config.toml
n_layer = 9
d_model = 192
n_head = 6
n_kv_head = 2
head_dim = 32
d_mlp = 512
vocab_size = 512
activation = "swiglu"
norm = "rmsnorm"
norm_place = "pre"
norm_eps = 1e-05
positions = "rope"
rope_base = 10000.0
rope_fraction = 1.0
qk_norm = true
attn_scale = 0.201
bias = "none"
tie_embeddings = false
parallel_block = false
init = "uniform"
init_std_qkv = 0.0434
init_std_o = 0.0
init_std_up = 0.0434
init_std_down = 0.0
optimizer = "cautious_adamw"
lr = 0.00214
beta1 = 0.9
beta2 = 0.95
weight_decay = 0.24
lr_head = 0.00809
warmup_steps = 235
schedule = "wsd"
decay_fraction = 0.573
decay_shape = "linear"
final_lr_fraction = 0.0
batch_tokens = 32768
seq_len = 256
doc_mask = false
train_tokens = 187900000
steps = 5735
dataset = "wikipedia_en"
MLP neurons of a small language model. Each row is named by its layer, matrix (gate and up: input weights) and neuron, and shows model dimensions 32-95. Each number is 50 + 15 x the weight over its row's rms, rounded and kept within 0 to 99. A neuron's up and down rows have the sign that makes its largest values positive.
After each neuron's rows, "fires after" lists the tokens most often just before its 100 highest values on Wikipedia text that the model never trained on.

L4.gate412:49 31 53 42 51 62 63 61 55 22 41 70 68 43 24 32 39 44 52 52 57 41 50 64 41 44 70 43 83 62 75 76 43 37 32 58 99 42 55 24 86 43 56 35 45 52 52 46 45 27 29 56 74 60 34 57 63 57 52 65 69 11 45 62
L4.up412:38 46 56 72 23 48 37 54 48 88 52 45 36 74 44 76 41 51 64 40 33 42 52 63 64 28 39 42 53 52 39 59 34 40 49 58 61 46 64 41 54 55 31 48 49 33 34 57 40 52 45 46 71 47 81 57 70 40 55 61 33 48 37 71
fires after: " ", " v", "p", " \"", " (", " P"

L6.gate15:57 65 38 66 66 31 61 48 69 46 45 50 49 75 63 65 49 48 30 29 45 83 45 40 40 54 42 28 30 66 43 64 17 53 30 65 64 79 50 68 50 66 50 31 67 65 58 48 35 65 15 48 70 53 25 29 28 61 63 73 43 56 57 82
L6.up15:61 55 56 53 56 40 58 64 61 49 42 78 49 44 59 63 57 68 28 22 51 48 31 38 28 49 55 31 79 41 53 58 21 51 48 68 76 56 49 61 45 69 64 28 41 70 32 29 34 43 49 28 47 52 57 63 31 35 44 66 39 29 56 43
fires after: "h", "s", " m", "er", " h", "k"

L4.gate123:70 61 31 33 62 55 67 49 41 54 18 50 49 79 57 49 63 59 64 48 36 37 42 42 67 36 47 39 28 70 49 58 40 44 61 47 37 76 31 49 40 76 69 55 38 60 30 58 53 49 32 35 52 46 34 34 42 71 44 57 67 38 54 55
L4.up123:80 52 39 60 30 38 53 37 55 32 65 56 70 63 82 65 07 45 33 62 56 51 53 21 53 61 35 44 48 37 63 22 35 45 23 32 47 59 64 67 34 26 53 37 54 56 55 54 31 52 42 13 30 54 73 49 53 44 35 60 61 46 36 27
fires after: "an", "em", "is", "in", "l", "ie"

L4.gate374:59 49 46 83 70 34 80 55 73 42 56 48 92 69 37 41 69 42 17 33 82 31 69 65 42 50 40 76 46 81 51 65 40 33 33 47 51 36 41 47 74 43 59 83 60 62 79 31 34 47 62 61 58 59 35 50 51 60 49 59 41 68 60 77
L4.up374:33 49 46 47 56 44 49 60 32 24 21 35 87 57 14 56 66 42 53 44 50 58 27 75 62 74 49 58 53 47 68 47 26 41 53 54 76 49 91 25 50 50 51 65 38 74 50 41 79 84 37 65 31 60 59 46 43 40 54 22 79 58 46 62
fires after: " al", " it", " b", "ro", " wh", " B"

L6.gate154:85 58 49 99 61 36 30 61 45 51 23 47 33 53 55 72 53 73 48 24 66 32 94 46 49 53 76 56 48 53 53 72 20 17 28 33 60 26 62 75 40 35 52 45 52 42 36 51 36 78 51 65 53 57 60 31 75 72 38 57 53 54 45 69
L6.up154:51 47 09 51 45 76 35 61 57 67 71 72 40 47 35 39 62 50 57 52 58 52 42 48 43 81 36 39 70 46 53 19 25 70 42 32 43 32 26 61 45 48 31 29 51 51 66 37 47 57 74 43 80 39 59 52 61 55 49 41 52 70 45 29
fires after: "d", "c", "g", "b", "r"

L4.gate346:42 51 56 54 30 67 49 65 41 65 42 74 65 39 39 67 54 52 55 58 62 50 63 59 47 66 41 47 88 41 50 47 36 50 76 64 52 71 63 62 70 52 51 12 49 46 40 37 29 78 67 49 58 53 57 54 60 58 51 56 47 70 50 30
L4.up346:62 42 49 08 33 61 50 43 50 20 78 35 41 24 54 28 46 36 61 32 39 45 38 42 59 55 57 47 69 47 48 42 50 52 42 62 50 53 27 99 60 62 68 45 50 57 51 38 37 67 40 45 35 93 57 78 71 40 58 55 49 48 22 30
fires after: "or", "t", "ur", "iv", "st"

L4.gate174:30 39 60 35 58 65 65 38 47 50 54 70 59 51 34 57 59 49 58 17 82 55 25 50 38 53 49 75 92 44 31 37 52 32 68 48 64 77 44 64 72 28 47 27 51 58 62 27 81 71 69 39 58 52 60 57 44 59 65 45 64 19 56 56
L4.up174:47 60 29 57 52 37 71 74 55 86 37 46 46 73 29 54 50 66 55 41 37 48 35 43 68 52 46 63 52 48 46 55 43 59 97 52 44 35 44 63 49 44 41 56 72 30 50 52 37 53 66 41 31 57 74 76 25 46 71 58 35 66 66 32
fires after: "-", " ", "u", "iv", "c", "g"

L4.gate35:56 36 59 49 49 33 41 45 32 40 44 26 58 19 51 44 98 23 42 35 61 55 43 21 68 32 33 78 41 45 42 50 65 47 50 40 64 56 67 25 34 50 47 42 59 61 72 60 66 41 46 46 62 33 60 52 32 43 64 74 49 86 67 33
L4.up35:74 51 40 50 64 38 46 28 32 61 66 23 47 27 51 52 69 67 51 30 47 65 19 52 37 59 42 51 29 37 49 35 35 52 61 39 38 50 56 34 63 57 49 78 67 67 51 81 36 46 47 39 48 49 45 30 34 50 50 36 53 58 61 57
fires after: " m", "em", "i", "e", "m", "im"

L4.gate358:41 56 39 53 38 41 42 31 54 69 58 48 44 35 50 66 32 45 42 39 61 57 47 41 75 66 66 47 51 55 31 85 57 60 65 58 51 56 53 37 52 63 84 19 57 52 58 51 48 43 50 36 41 65 52 52 49 51 72 56 40 56 33 51
L4.up358:50 13 31 36 46 62 33 80 35 23 44 52 43 34 68 51 61 74 48 32 80 52 60 27 47 72 37 76 51 47 39 13 52 32 40 41 60 58 60 47 58 51 43 40 31 64 44 49 38 46 70 68 23 17 72 45 28 55 62 30 31 57 67 53
fires after: "ou", " d", "ers", "t", "em", "n"

L6.gate102:45 77 74 71 37 23 66 44 47 58 53 46 68 43 61 64 29 31 55 55 41 47 68 39 55 58 19 18 54 78 38 44 24 73 70 74 76 57 61 34 39 57 56 67 24 59 85 38 42 48 52 45 57 44 51 49 46 53 75 57 45 43 86 60
L6.up102:30 65 73 73 44 32 43 54 52 28 52 74 50 56 54 46 33 41 91 62 38 47 44 41 57 61 52 55 47 61 44 54 37 25 49 59 48 40 73 39 75 38 54 40 48 65 84 30 73 55 40 37 45 41 63 48 26 35 84 57 82 36 35 43
fires after: " f", " F", "ur", " be", "as"

L6.gate27:41 55 69 42 44 60 43 46 54 32 39 65 69 53 36 35 10 31 38 37 57 60 53 46 47 99 40 42 49 98 47 67 41 41 53 29 60 49 41 86 56 42 37 61 26 38 62 27 69 60 53 45 48 29 52 73 61 49 48 53 72 57 34 40
L6.up27:41 64 42 52 81 70 58 27 40 25 34 55 54 52 67 30 61 24 51 42 29 21 80 44 35 58 25 33 40 52 80 20 54 47 28 42 21 48 45 61 73 61 76 41 34 52 65 44 55 44 67 60 35 31 60 44 37 53 49 50 97 44 48 69
fires after: "b", "c", "t", "p"

L4.gate106:60 36 65 71 51 62 57 67 40 62 45 75 21 71 25 43 47 34 54 17 64 72 62 62 48 82 50 40 65 61 77 80 39 49 43 44 64 67 84 32 64 47 81 50 42 61 68 32 21 44 42 76 52 46 37 51 69 33 58 50 43 47 70 71
L4.up106:55 42 63 56 55 51 65 44 66 53 51 77 81 50 53 50 85 99 43 71 68 56 82 72 54 42 33 39 53 35 43 21 27 51 39 77 60 49 52 38 33 39 39 49 34 43 52 64 81 36 51 58 76 70 41 50 55 33 43 63 50 79 67 67
fires after: " ", " l", ".\n\n", " \"", " on", " h"

L4.gate385:45 55 32 59 60 49 29 53 13 62 41 76 35 66 61 69 21 50 44 52 52 69 50 65 49 58 42 52 19 73 36 54 56 38 66 55 57 57 42 83 44 40 46 54 26 36 42 57 54 41 36 57 67 36 36 38 40 65 44 51 41 55 83 36
L4.up385:48 46 36 45 36 48 54 51 57 85 46 61 27 78 71 50 36 70 48 36 51 52 37 56 91 43 42 37 42 54 37 19 63 62 60 64 55 47 58 67 71 43 51 47 48 32 53 30 54 49 61 42 50 43 31 34 32 52 79 48 58 61 75 74
fires after: "am", "em", "l", "id", "il", "c"

L4.gate89:69 39 23 66 46 37 56 64 54 41 64 50 25 21 49 88 25 50 63 28 35 53 53 59 56 56 51 49 57 49 56 50 44 42 77 42 21 12 62 47 67 74 41 43 38 30 55 35 42 50 44 39 81 71 41 52 61 78 24 89 56 61 36 27
L4.up89:37 62 49 36 44 69 38 58 64 62 47 43 54 78 51 68 42 53 34 58 55 62 39 25 49 57 56 27 39 50 45 54 50 40 49 26 31 38 64 39 50 59 58 82 42 57 52 43 43 31 49 61 67 61 44 42 56 25 60 66 67 54 59 58
fires after: " a", "m", "an", " K"

L6.gate12:67 54 41 40 35 58 48 34 31 61 45 24 44 61 31 75 70 67 66 38 33 18 22 20 40 55 61 61 55 46 66 51 14 62 60 40 48 61 44 57 55 51 46 33 44 76 48 51 67 62 49 44 71 72 35 72 40 53 31 76 43 87 52 26
L6.up12:25 21 61 23 18 36 42 48 57 51 67 40 74 48 61 40 52 39 48 45 48 40 34 49 25 53 65 45 65 50 52 80 36 53 46 48 41 32 37 73 68 44 57 50 52 49 67 45 61 60 72 57 46 83 31 22 53 66 54 47 53 22 58 36
fires after: "an", "ag", "i", "iv", "m", "at"

L4.gate57:12 33 47 56 83 51 59 63 23 25 47 44 72 22 40 36 45 34 48 38 49 37 46 52 39 57 41 73 83 54 50 45 49 49 37 67 64 54 41 41 54 65 42 52 30 71 40 26 50 47 56 84 22 65 46 51 53 74 75 53 72 48 41 79
L4.up57:64 61 56 64 21 65 59 55 38 71 52 76 55 29 31 59 44 54 44 38 66 41 63 58 26 52 46 40 59 51 35 38 25 46 68 46 79 61 89 49 55 60 49 32 58 38 51 55 45 63 49 39 33 42 56 53 66 40 63 39 74 57 45 75
fires after: " be", " v", "l", "r", "p", " J"

L6.gate427:32 58 34 43 63 50 62 59 61 30 20 41 79 46 27 69 79 48 58 59 63 08 51 39 53 64 42 50 57 61 70 23 55 49 53 20 37 61 48 36 66 52 55 33 72 49 60 35 46 44 26 77 30 26 69 61 56 73 61 60 43 58 61 57
L6.up427:64 77 73 50 32 71 54 32 46 56 16 37 72 64 59 34 68 36 39 49 34 55 17 84 47 48 48 60 51 72 76 52 39 34 61 46 60 54 56 12 29 79 49 79 36 43 42 50 51 54 38 46 55 55 69 46 51 40 48 29 45 47 34 26
fires after: "o", "a", " b", " B", " A", "e"

L4.gate461:51 60 65 45 45 42 61 56 73 37 53 37 33 62 42 57 40 11 39 70 41 53 51 71 57 74 70 71 53 93 41 46 66 37 57 45 65 27 74 63 58 67 83 65 62 44 54 60 53 52 58 50 73 36 45 25 45 44 46 75 67 17 44 58
L4.up461:59 58 31 40 60 48 41 34 46 60 40 66 13 44 48 55 59 62 45 34 37 69 40 82 67 67 84 31 60 47 59 67 41 32 24 74 44 43 69 28 66 52 36 63 21 61 27 55 36 59 53 30 25 53 57 35 55 39 57 60 70 33 70 56
fires after: "at", "ar", " D", "ist", "n", "ad"

L6.gate9:64 48 59 62 45 28 32 33 37 69 14 60 48 55 48 71 33 34 45 66 72 61 59 65 60 59 54 42 58 53 40 30 23 46 16 60 50 54 68 43 52 39 51 64 65 77 67 40 61 34 45 60 50 39 52 32 32 55 44 50 57 31 71 53
L6.up9:91 59 71 56 67 23 68 71 50 53 13 52 47 55 60 48 32 44 27 76 76 54 80 45 59 46 60 58 68 42 25 39 37 45 49 29 60 36 53 47 37 52 21 50 30 73 69 48 66 57 39 61 55 49 43 36 34 42 42 39 58 57 52 60
fires after: " s", " F", " p", " f", " P", " S"

L4.gate184:37 56 40 69 90 53 40 58 50 52 52 63 55 29 26 49 43 23 85 45 83 40 75 47 56 66 41 21 54 52 69 58 30 37 50 55 54 41 32 66 53 52 47 48 50 67 33 39 73 37 63 56 38 34 20 56 34 54 71 53 50 37 34 73
L4.up184:53 87 48 37 58 45 53 49 39 47 31 61 52 50 40 38 39 47 63 24 63 55 41 93 56 61 40 41 78 53 45 74 28 64 59 43 39 30 65 25 64 61 74 48 30 37 58 08 56 29 51 45 61 51 40 53 53 61 65 27 42 34 31 68
fires after: " b", "c", " B", "B", " wh", "es"

L4.gate103:38 37 56 53 68 61 54 47 43 49 33 65 53 28 36 65 46 48 26 28 43 64 60 53 20 51 64 54 55 54 39 63 71 43 22 41 47 71 48 36 77 75 68 65 44 49 51 28 23 61 53 54 55 30 42 47 46 37 47 55 27 49 44 71
L4.up103:67 45 54 59 37 68 58 60 41 51 40 40 58 47 15 43 45 46 52 46 50 19 58 43 71 25 57 62 65 70 54 45 82 29 46 24 41 43 57 15 49 44 33 59 42 24 49 54 61 39 72 46 26 40 60 51 75 48 51 54 48 63 43 72
fires after: "ch", " J", "r", " K", " Ch", "h"

L4.gate144:69 33 75 48 36 44 50 59 50 58 54 64 57 51 61 43 53 25 63 41 49 56 50 69 57 68 60 59 33 57 32 78 44 35 45 47 74 55 70 43 37 38 55 19 55 67 52 48 71 69 58 32 59 43 66 71 42 50 78 55 42 52 58 64
L4.up144:52 40 43 66 44 60 55 40 34 68 27 57 42 60 63 49 74 16 47 51 52 51 36 71 60 61 47 64 35 58 77 31 50 41 32 52 39 73 45 33 27 58 66 53 80 63 47 68 52 76 44 42 63 56 70 57 49 53 31 42 65 52 34 27
fires after: "e", "st", "m", " f", " l", "ain"

L4.gate242:54 42 49 62 71 38 11 69 50 52 41 52 29 41 51 40 34 28 69 55 75 52 28 70 27 37 56 44 55 51 61 59 56 44 52 31 54 60 59 66 55 47 47 64 52 24 64 70 46 72 22 77 40 52 45 31 66 45 49 71 37 74 55 59
L4.up242:44 49 19 51 30 74 39 48 51 38 37 59 70 32 27 56 33 45 48 58 59 43 55 29 38 49 50 23 44 26 35 41 55 11 46 89 44 46 58 40 73 73 66 51 41 40 64 67 60 63 44 64 54 45 26 47 60 40 36 65 40 49 45 39
fires after: "r", "i", "on", "ar", "U", "ed"

L4.gate452:48 49 74 58 77 28 57 69 56 54 67 49 64 44 62 60 40 57 34 44 63 62 63 51 50 77 71 80 65 70 48 57 41 56 62 46 73 35 42 66 28 72 40 28 70 40 58 30 51 37 47 44 57 45 44 45 41 34 31 59 52 56 37 33
L4.up452:77 47 65 62 46 53 71 29 52 52 55 51 39 46 33 71 55 64 46 42 56 43 67 43 86 70 60 61 51 76 42 68 72 52 64 51 55 57 62 57 26 46 27 47 69 56 49 55 50 84 42 44 46 54 07 34 68 58 60 47 43 47 46 75
fires after: "c", "f", "p"

L4.gate262:57 48 48 57 42 39 23 32 81 73 45 73 27 78 56 48 44 39 46 34 45 53 34 71 67 77 55 28 62 47 49 59 57 28 55 46 04 60 80 44 66 72 64 89 33 56 53 62 18 77 60 36 54 62 44 27 38 48 65 53 41 37 55 55
L4.up262:42 56 51 50 50 39 36 56 60 54 47 68 30 55 52 78 75 57 71 63 36 27 47 85 52 53 55 58 42 23 48 40 61 47 47 38 43 67 43 66 35 56 57 40 37 38 44 46 33 63 33 42 42 94 39 49 40 70 55 33 46 38 30 70
fires after: "ar", "u", " s", "r", "at", " r"

L4.gate509:31 63 49 29 49 62 67 74 31 66 62 60 65 59 47 83 60 44 65 48 51 54 69 55 14 42 63 53 52 70 50 91 46 53 22 69 33 51 27 67 66 71 58 53 66 63 77 33 58 63 48 46 37 08 60 27 52 52 58 60 53 23 60 64
L4.up509:72 64 73 48 63 78 43 52 06 39 48 00 41 49 57 45 68 46 70 52 44 43 72 46 42 50 54 87 56 63 60 75 48 43 61 77 55 02 43 34 53 39 53 70 27 61 52 72 49 21 39 59 65 45 52 51 51 72 73 45 53 59 69 50
fires after: "h", "le", "i", "ep", "og"

L4.gate347:54 92 39 68 69 45 64 58 39 77 40 61 48 49 36 59 35 56 76 38 82 25 86 65 39 62 32 51 57 52 53 53 58 43 62 56 63 63 46 52 53 49 63 32 35 52 64 23 31 53 24 38 58 53 62 28 69 51 25 77 24 57 33 44
L4.up347:53 49 72 50 46 61 57 41 78 56 17 46 54 55 30 23 74 58 57 42 62 26 61 58 43 58 48 51 57 42 41 56 42 35 55 87 86 53 17 51 46 48 30 62 71 53 41 23 42 61 65 35 90 23 59 56 56 34 39 44 65 13 38 33
fires after: "c", " B", "on", " b", "b", "B"

L6.gate440:50 52 78 66 56 51 42 45 38 66 20 58 33 69 39 49 44 40 34 38 60 86 24 61 46 52 43 45 21 37 62 46 64 28 65 34 61 68 63 75 35 57 47 84 26 88 40 46 38 46 49 26 46 55 45 30 60 23 68 48 57 46 34 44
L6.up440:59 57 50 41 39 32 15 55 36 47 50 20 30 60 35 47 67 52 43 46 66 31 16 42 07 45 78 52 70 59 68 61 45 25 25 58 30 66 55 51 50 56 43 47 22 49 48 67 33 60 40 64 52 54 57 60 67 23 44 40 45 74 66 49
fires after: "ar", "a", "at", "oc", "av", "ur"

L4.gate38:50 38 27 50 72 42 41 48 46 45 31 64 65 15 78 41 43 32 59 42 37 69 40 45 47 54 63 38 45 59 65 52 53 46 38 54 66 34 29 88 46 47 54 43 42 58 50 61 59 37 46 40 32 60 31 60 65 38 33 50 64 63 36 44
L4.up38:83 45 69 77 56 54 69 32 41 23 53 31 51 61 69 35 46 63 35 63 56 31 49 57 42 36 46 36 41 57 12 23 33 38 54 53 67 50 48 45 51 74 46 55 55 71 29 27 66 63 34 40 51 55 49 77 48 48 57 36 44 22 50 54
fires after: "as", "p", "c", "it", " B"

L4.gate175:57 56 18 54 75 14 51 54 69 61 27 46 48 43 49 49 38 47 62 45 58 45 48 57 34 79 56 57 79 76 23 42 29 63 55 46 65 43 57 35 65 52 61 45 65 19 78 60 41 51 52 43 54 43 32 48 59 40 44 55 59 64 60 25
L4.up175:78 32 59 63 41 62 68 60 69 64 40 76 41 36 65 45 48 32 37 52 44 56 43 30 63 44 40 87 73 52 49 61 51 60 59 29 59 51 51 49 64 33 47 78 59 56 23 59 71 64 34 27 56 55 41 54 64 48 46 42 66 34 68 37
fires after: "c", "is", " c", "ct", "il", "ic"

L4.gate205:58 51 57 18 34 29 50 75 45 39 52 45 62 28 45 48 30 13 17 38 48 59 63 56 53 70 74 43 41 69 45 75 41 63 41 73 73 56 38 41 45 58 56 47 57 56 80 25 64 33 74 60 57 36 37 50 51 64 44 64 31 47 71 53
L4.up205:88 37 64 29 58 50 92 61 53 67 82 34 34 43 64 43 43 38 49 38 61 35 49 56 57 53 65 54 43 46 68 41 56 61 48 42 91 40 56 40 54 33 74 35 73 56 55 39 56 57 55 43 29 33 61 43 53 36 38 58 25 38 45 61
fires after: "h", "p", "f", "og", " h"

L6.gate393:26 40 70 55 58 38 82 72 34 56 40 53 61 48 41 37 14 28 60 42 48 38 49 45 25 48 06 47 60 55 54 60 56 70 53 41 73 76 34 66 72 30 36 46 36 62 22 32 73 46 49 45 38 34 37 53 61 69 43 60 53 50 52 34
L6.up393:58 53 56 53 68 44 90 57 36 38 49 35 63 38 30 75 48 32 73 66 31 47 45 46 23 84 49 67 38 45 73 42 50 82 43 53 56 47 47 44 46 53 45 41 35 39 44 59 53 67 59 66 66 19 85 38 45 63 45 50 72 45 54 26
fires after: "b", " J", " b", "est", "t", "r"

L4.gate356:94 60 30 60 67 45 14 44 45 45 46 41 28 37 56 40 62 60 29 47 55 37 25 26 32 48 56 54 50 40 60 48 57 52 58 53 55 62 65 41 63 41 40 32 52 48 58 52 36 68 54 94 78 67 47 21 33 55 46 55 28 48 69 54
L4.up356:30 75 49 63 53 57 60 60 71 56 46 69 33 48 14 37 51 55 19 32 50 43 59 51 59 50 32 41 40 59 64 57 68 46 62 37 28 57 58 28 75 28 68 55 73 45 66 55 54 67 45 73 27 76 44 56 45 67 58 38 18 54 39 46
fires after: "i", " d", "r", " a", "ur", "ra"

L6.gate405:53 65 70 46 59 59 74 62 18 27 21 51 60 47 22 52 59 80 22 70 81 58 66 68 44 67 44 43 22 53 55 78 50 35 40 44 64 57 61 52 42 47 31 63 57 62 60 18 34 48 80 61 77 44 45 23 48 48 57 75 43 46 76 64
L6.up405:50 51 69 49 20 59 30 38 53 59 39 45 51 51 25 70 48 55 64 60 57 61 36 33 53 53 63 38 28 32 47 63 99 34 27 65 48 42 36 50 51 38 54 51 51 59 75 52 59 36 54 51 37 56 84 62 56 35 36 54 55 77 51 46
fires after: "an", "n", "g", "c", "t", "i"

L4.gate136:51 72 26 38 69 51 56 20 28 50 41 63 54 82 22 75 49 61 54 54 68 54 61 67 40 58 55 48 43 86 31 45 49 29 57 49 40 56 58 43 42 71 56 36 52 54 50 40 53 42 47 50 44 46 49 11 43 80 56 56 51 22 69 64
L4.up136:56 58 29 57 38 48 21 64 47 28 69 38 43 47 51 25 58 26 64 43 36 32 25 50 44 45 35 46 72 52 59 39 27 72 57 48 55 52 63 45 73 54 68 29 50 38 61 40 54 50 68 49 36 28 54 69 52 32 46 52 47 42 25 48
fires after: "i", "\n\n", "em"

L6.gate485:61 69 64 70 81 22 68 70 42 38 34 64 17 55 53 49 57 50 50 52 71 49 26 77 23 61 64 46 41 43 37 75 57 38 19 80 62 41 55 54 48 61 60 58 29 25 62 48 55 42 29 32 46 45 44 48 46 43 42 58 48 41 64 46
L6.up485:62 72 59 51 73 52 35 55 49 54 48 47 53 47 58 38 57 46 69 63 61 25 53 52 50 47 61 39 40 50 55 44 61 66 07 48 68 56 27 90 44 41 47 43 64 28 61 38 57 33 70 53 52 28 84 59 42 48 45 54 68 63 42 43
fires after: "p", "c", "ac", "ri", "b", "er"

L4.gate324:28 48 64 43 79 47 46 39 57 39 39 76 77 31 18 52 18 31 62 30 64 65 44 66 45 71 76 38 26 54 48 69 52 37 35 48 70 43 32 42 59 51 43 51 55 50 52 62 68 65 52 67 32 50 44 41 52 25 57 58 42 27 28 35
L4.up324:42 30 70 52 48 36 63 70 25 46 59 55 60 66 49 50 34 58 42 43 43 43 58 59 41 34 57 67 15 63 52 67 46 99 43 36 78 13 49 51 59 41 57 50 32 46 62 53 52 43 46 56 74 40 53 34 30 40 54 57 68 57 65 62
fires after: "c", "et", "p", "l"

L4.gate372:45 24 42 12 39 44 32 34 60 47 36 63 68 46 40 64 46 39 59 63 55 81 51 58 26 54 83 36 54 74 52 62 71 54 73 56 62 57 52 21 65 75 62 49 63 46 48 41 45 50 34 45 80 57 45 78 27 25 53 60 50 25 33 45
L4.up372:58 24 66 53 51 36 26 72 31 33 55 32 41 42 61 19 54 69 59 70 32 61 78 66 38 43 33 50 34 51 45 50 35 11 32 52 69 34 75 27 64 35 46 55 42 45 25 39 46 62 37 60 62 34 60 46 53 36 28 30 44 42 71 48
fires after: " ", " M", " W", "The", ".", " ("

L6.gate342:49 29 67 47 71 53 31 61 65 26 48 42 36 41 58 59 53 33 44 46 50 75 67 12 36 34 47 52 40 73 36 84 12 71 57 62 61 58 47 72 28 42 24 52 23 70 62 31 41 43 58 40 85 53 46 49 57 62 65 57 50 57 42 47
L6.up342:60 46 52 81 57 48 47 54 37 37 37 44 38 64 87 38 51 58 59 35 88 72 33 60 58 39 48 54 42 44 42 57 46 48 47 17 82 77 60 39 90 38 65 60 40 41 30 51 67 66 75 28 51 42 46 74 40 40 57 46 34 65 71 27
fires after: " o", " h", "it", "s", "p"

L6.gate194:52 53 36 61 44 57 67 64 29 45 39 51 71 33 46 52 41 39 54 26 41 43 36 55 61 62 59 66 49 73 38 62 63 62 74 69 44 51 50 38 32 40 22 41 60 54 43 40 49 38 58 54 47 66 10 56 57 63 77 54 54 84 40 39
L6.up194:48 48 52 54 39 60 47 55 79 45 44 57 37 51 36 55 27 62 47 56 22 52 51 44 67 51 38 47 49 58 83 63 30 64 33 78 27 46 41 99 34 39 56 34 68 49 46 68 21 73 55 20 67 42 72 79 62 86 67 48 26 83 46 62
fires after: "t", " re", "iv", "f", " F"

L6.gate412:53 60 42 45 58 51 64 49 64 37 61 78 54 70 57 77 64 52 43 77 39 57 56 47 36 53 40 31 56 55 34 87 35 58 50 33 24 53 57 47 48 63 66 66 57 57 62 42 37 36 49 66 31 64 54 55 30 51 59 64 48 51 73 66
L6.up412:72 43 57 50 27 41 81 67 53 57 38 38 58 46 26 39 33 51 63 42 52 68 59 41 17 45 41 43 56 34 39 71 58 51 84 70 29 20 56 27 55 69 64 64 54 46 80 74 50 58 48 56 45 79 52 34 51 66 45 72 39 61 53 40
fires after: "u", "i", "ic", "og", "ar"

L4.gate289:45 45 50 63 57 32 68 37 68 40 50 50 52 89 17 33 52 49 51 13 42 51 71 64 53 53 53 38 47 41 44 44 53 49 47 62 61 48 86 57 53 47 53 62 35 36 54 34 36 73 57 60 52 67 69 60 44 15 58 64 75 28 49 65
L4.up289:49 52 32 42 37 65 29 59 51 36 46 65 32 81 62 75 68 64 75 64 64 80 47 19 71 12 57 55 44 61 35 62 45 53 30 47 50 47 52 70 48 37 40 39 53 44 68 60 40 50 47 57 46 71 53 74 61 45 47 74 32 53 46 41
fires after: "ter", "n", "is", "gh", "ort", "i"

L4.gate127:50 39 39 27 68 62 54 51 23 37 45 83 46 53 41 47 36 57 76 36 28 33 60 67 45 79 48 50 40 47 64 50 42 40 64 52 66 56 60 62 64 39 66 57 51 44 66 48 51 51 66 49 82 32 44 44 29 41 51 64 71 37 71 29
L4.up127:45 75 56 72 37 38 55 59 55 72 68 53 60 60 31 42 21 35 73 25 53 58 32 54 66 69 54 64 79 51 43 60 65 48 57 72 59 50 64 60 33 36 32 22 73 29 54 67 82 43 50 36 24 56 67 38 66 64 45 48 65 34 52 51
fires after: "19", "id", "u", "est", "is", "c"

L4.gate59:35 68 37 32 33 44 38 43 69 48 50 18 55 58 30 33 17 21 47 47 38 63 47 50 41 43 47 32 50 74 48 50 44 37 51 42 57 52 36 43 71 47 54 30 42 42 58 75 45 39 41 34 29 60 34 50 50 44 75 54 88 43 39 60
L4.up59:23 31 40 78 63 80 54 46 40 64 28 50 55 71 37 53 77 54 46 73 62 50 55 97 48 54 84 39 48 29 50 22 41 45 38 64 50 66 68 65 72 34 22 43 43 53 50 61 31 33 26 33 26 65 74 55 74 63 53 53 46 22 60 65
fires after: "e", "ill", " le", " R", " s"

L4.gate156:32 42 76 43 56 53 50 74 48 24 48 50 40 25 11 36 42 18 53 44 39 62 55 49 27 76 53 28 56 53 48 64 68 38 39 58 54 43 27 68 63 38 29 55 44 62 59 50 67 28 66 20 60 41 30 29 59 45 69 88 75 55 55 43
L4.up156:27 74 53 51 41 50 53 33 48 56 33 43 70 39 56 72 45 23 50 68 32 30 68 48 55 76 61 33 41 50 65 44 56 35 49 50 35 43 57 65 56 34 48 36 56 61 48 75 60 25 53 55 65 56 76 41 42 41 67 64 38 62 05 30
fires after: "c", "t", "et", "z", " T"